MLP neurons of a small language model. Each row is named by its layer, matrix (gate and up: input weights; down: output weights) and neuron, and shows model dimensions 400-527. Each number is 128 + 32 x the weight over its row's rms, rounded and kept within 0 to 255. Numbers have three digits each. A neuron's up and down rows have the sign that makes its largest values positive.
Before each neuron's rows, "fires on" lists the tokens most often at its 100 highest values on Wikipedia text that the model never trained on; "fires after" lists the tokens most often just before its 100 highest values on Wikipedia text that the model never trained on.

fires on: " 1", " a", "\n", " |", " in", "r"
fires after: " |", " 1", "),"
L2.gate1352:119145157117093155170147148102123188102103138142135070170127136129166087164175152130147097084104244108116096151187195154113140146156132177152118136167128156096073155049144123213162126129135132131120106099152155157153108108140119132112100132159144173140180109101156171094090109134134084141164115088107131029195113158130119127148094105128104028132155135162105159157133096077109100159109
L2.up1352:123079164130124106181160123121160165122050162094165115153133122117163082157109102091130114158101119148121123144098152117132103097217115149128113132117132141133106151105122123138140112134116093171110031108147162138172093093148085164179085126212180152155197115096130157083118111108151099164122126083101102116193096146171152093104058120165145106129188138162105094086133147075144083147093
L2.down1352:171097132145120072118157144129158147189116153090127097087138119106086105199123089065110158129106087166127149155120142150167116041154137066127136151124095097201156189142118118067118101099152118155134110109124041122099115090114134080185179141129135071076062109082058103122122101153108097160098135190151145146136142163149090084108192133126083208095147128130153121044135144204179093154139

fires on: " |"
fires after: " 1", " 0", " 2", "+0", " a", " and"
L2.gate872:143083168188133119117144134112161167097120156147116107142133155151123175124169158075133144155109142160153087126115107124158129096163166119135150188094153163132109118083137087127150139140062201168181104179157149119135124126122086099103116131119219094104139166142146140099140149141181096171141171140204102118137097095099142113158117137142127143061092134157145123121072136126064120098146
L2.up872:153078153099148141107102164124111082089059167117151150168167059175159106152137074113166083083150140119127090136066186086142175035152145155163158135119167189139125148112140109143082170138161108146124105124182159083145101160195148170169105152139111142177144098146115120165103081173112106172168111113093097076071099123107163132187112122119182108140103175174088078138147097048135043124136
L2.down872:153138134189145117162082127150095182148120153168077174118138164072128134119107149170126165119127123117129155092173090171097132183070117071120094149147074125110102072153092123072126100120149137109100167144067103098133088090096095113094154137119147121110073188135087121114178165091135133066175148153157107182110121050134078121070181087096109146138111110096133193094144097148150153128139

fires on: "-"
fires after: "\n"
L2.gate196:139121159095142106090099118062147159195195134092164094122156125140142159212107118159091151186179159156133130122183142169154160098157123122164105147130158091152198113175213085167112132134153075142089120152145113136105140132111124162169105097099099156118140140159103132118149133188099092102163142120140094148135117085136125155152139132113102087162130093183099160156140127030122096098062
L2.up196:086110124121136119145164173118100195120109088182124110092123098181156133162143107119083140061121134062107106179100121063122077137076103130087038109112111151118135110085154111120078121168149155142139105151117099148148075151127107158141062189165128171147130148129109169122138086123126127136220106094130135170123134138113152163133131079127102139146133120113169125140163097110102094146162
L2.down196:094210124110123113231116083143151113101096117140073097159186134122108152136134182137050143145087128178124147144149106166124191125115075147165148149093135113138159100170231109160167115088101082108121127120132162138070132089072068163133088040158152115152113134093168101111127145121157139148084101172147136191126151100149110088093139172128154140158135125123113137136115139093105076121089

fires on: "\n", "A", "l", " In"
fires after: "\n", "."
L2.gate1078:140133114133108139133143129102138120138057136116119087139135088168090084100155132186112139110173111104081177092111149102088101082111123110090098112098159106143095145091153111131110127173073161116110124154141087153120086140186105113154096112102106145131106084105111137119118161125163150136159151102136150090176181129129155094115115158125104105112105131128137152156124201183117118083168
L2.up1078:172067150127114154119133170173126120181129210119176211097117128116108155159135063127112168199122111123122057177141080106125162110138145088146104104094167127128095037152105118118147120066100086115153093123138139079118079129104108150150177140120157139122146083151118126139141062139083109057120099123134131097175083080135136118087104165167078075120144111060155187163171157129189124158139
L2.down1078:105182101094186116159086122093112146114123040128100075150109107102099085100130145111132136120151118195188153136145159122148138110136139147087144160158133155140197177127213107157108122144141125173123154096112158148103151111184101155144080125162118111168130165127139115105075129152109166125089144150105140193079146147113140165191167067153170196163155176170075114078134094119115160132070

fires on: "\n", "/", " (", " =", "_"
fires after: "\n", " T", " p"
L2.gate798:131098151177090120155092103138104156160076100128141131174144108042040129123161087139163159123152080119193143097104131104100112115139184107138160181118151229055090104169132092163117092109118131120103130120154185074206121159137135088165111112097127120172151185137139128092178135132149174096109153127079135161084113075109153112127141143114096169161051199113149109127168067153175141113138
L2.up798:083223102127105113071155185129136141125191114162138192156112161151152186105170068095028119135109111167140117050094172146125131198125110085120134135143109121152177096141142134074119094115120096107164164121084087128120145120094130148144150126096114146142092159089121095147156068141137183143149149142114121174121129143142133124119138060137146171125110123150140129106071064130091156109147
L2.down798:098112122113105124166128091144107150172088098125111114159198118113111142164116140140102093120149085102091163111199105084070101085121100087087089139134153150090164135191098109156144133112118094103107087128136150135118109175148175118073151123165153111165113120163167125103136176078142181093095158143064154108168097131055083067098085138153133176148121100118129161100170106079130153137193

fires on: "\n", "C", "T", "R"
fires after: "\n"
L2.gate1731:095141181105141112144169180140061126092169110128128075124119138101112124059112080089104155109095084123169165116095093130184111154123147155129127102209155137209173095104126121117146167117161132128150117159126118129162127143133184138125175091112103104139172194084086100177121088111117108116203174118092166119080114155115132126097149141142128182158100152062169115098111076135136137149086
L2.up1731:095125049141079126123106113130139132163212164127122111090075119166174140132142111143069051154156125125131056158184151103197121166070130099094140182113147096132106114146147100094146186149116119139109145110144038088144158144113173157023168128160084098109055147143126103146104108219113135097124163093216152153144130151137094136121105180118158078124121137102087119124087115142109196077091
L2.down1731:120114189121130110162099126100111130108091177218159096156189097135105091085161076148157170147142109158084089172080129137136130098105120178156137143149148084136138138116104074136149064148144129128143071077134188149160152139139102159128089162135140118100148130110171092097132161061189132131069135184138102103088117071155137099132175162131162134169097247113132150195121080095137105182173

fires on: "ing", "ed", "op", "-1", "esh", "f"
fires after: " G", " Z", " P", " K", "M", " Sh"
L2.gate1649:062194129144131069101102109127159051085123137159172174129139039079132134164142040012095114124153088128154152119139153130124105161150130124126066131161151153157178092162123170149112117135130111111127156115162122122094137101129148102115126104144135254149170107111127115137167077135087151128109109148107142064131168124147095143151118122126167149103085125155050093091082090188108103137140
L2.up1649:070125097159104158149147132117153130116130092115132201125133091175131161123155090113049096149067209186110220173102158137102088103117107076132146129111160113147118138122119088155123136102136145097097182159136145096094115201148092137129086152164115163176162185117118122140118098138104171114127128083146115146104176165115117213133092108141186100054163150199092057102074038071157105121156
L2.down1649:124082057201205144079112153073091132112169095179081114162110147098133179153118101126083103123119154158149186128128091206129117142105172200109161118118168073075125138085096134118117101179129155094095115147137145161149158104116131104161160137116120087142124112119177129147158145090128124081120097138133159120174101167102082084090164167130072160100157152187139164120109106125158140172120

fires on: " |", " 0"
fires after: " 0", " |", " 1", " L", " 2", " 0;"
L2.gate250:174145131106113089170119135121135100044129158131129127155122117134166104121079136152130058097083110162129110105091110088054120136157157144109105105124156174078151113080142215155081148174131130165193112181127128147150102109132132120174168162169141129121190114134162153121142093143147105113102120119191117086133109153157128112053124182184127123089116186167096134180132159103111142104117
L2.up250:059142135132134140153116132143158130096088132163078158148124117160185111133106112097086103103085065137105119105108111119127130137129162161146135100148198170119107140099104154114101099150148143100112204101054124136112140136128148047105079071142090117055165143098148128108148152182097151129124083167118140106094149165133142118071140165089115166107080161209132128097151120058136137095178
L2.down250:111103119151077116141155138144087120121130125151079130110134155115171166171086128100087190119116104097133157104219108204164207092080146100147136144158084096178098166135108104077168045094154134108120176108107097160131145120074149093084154186198082048091077166145076116161140095123108072117167157094140119142157166163116171082201152099153084125145050077115203124099104144175105093102117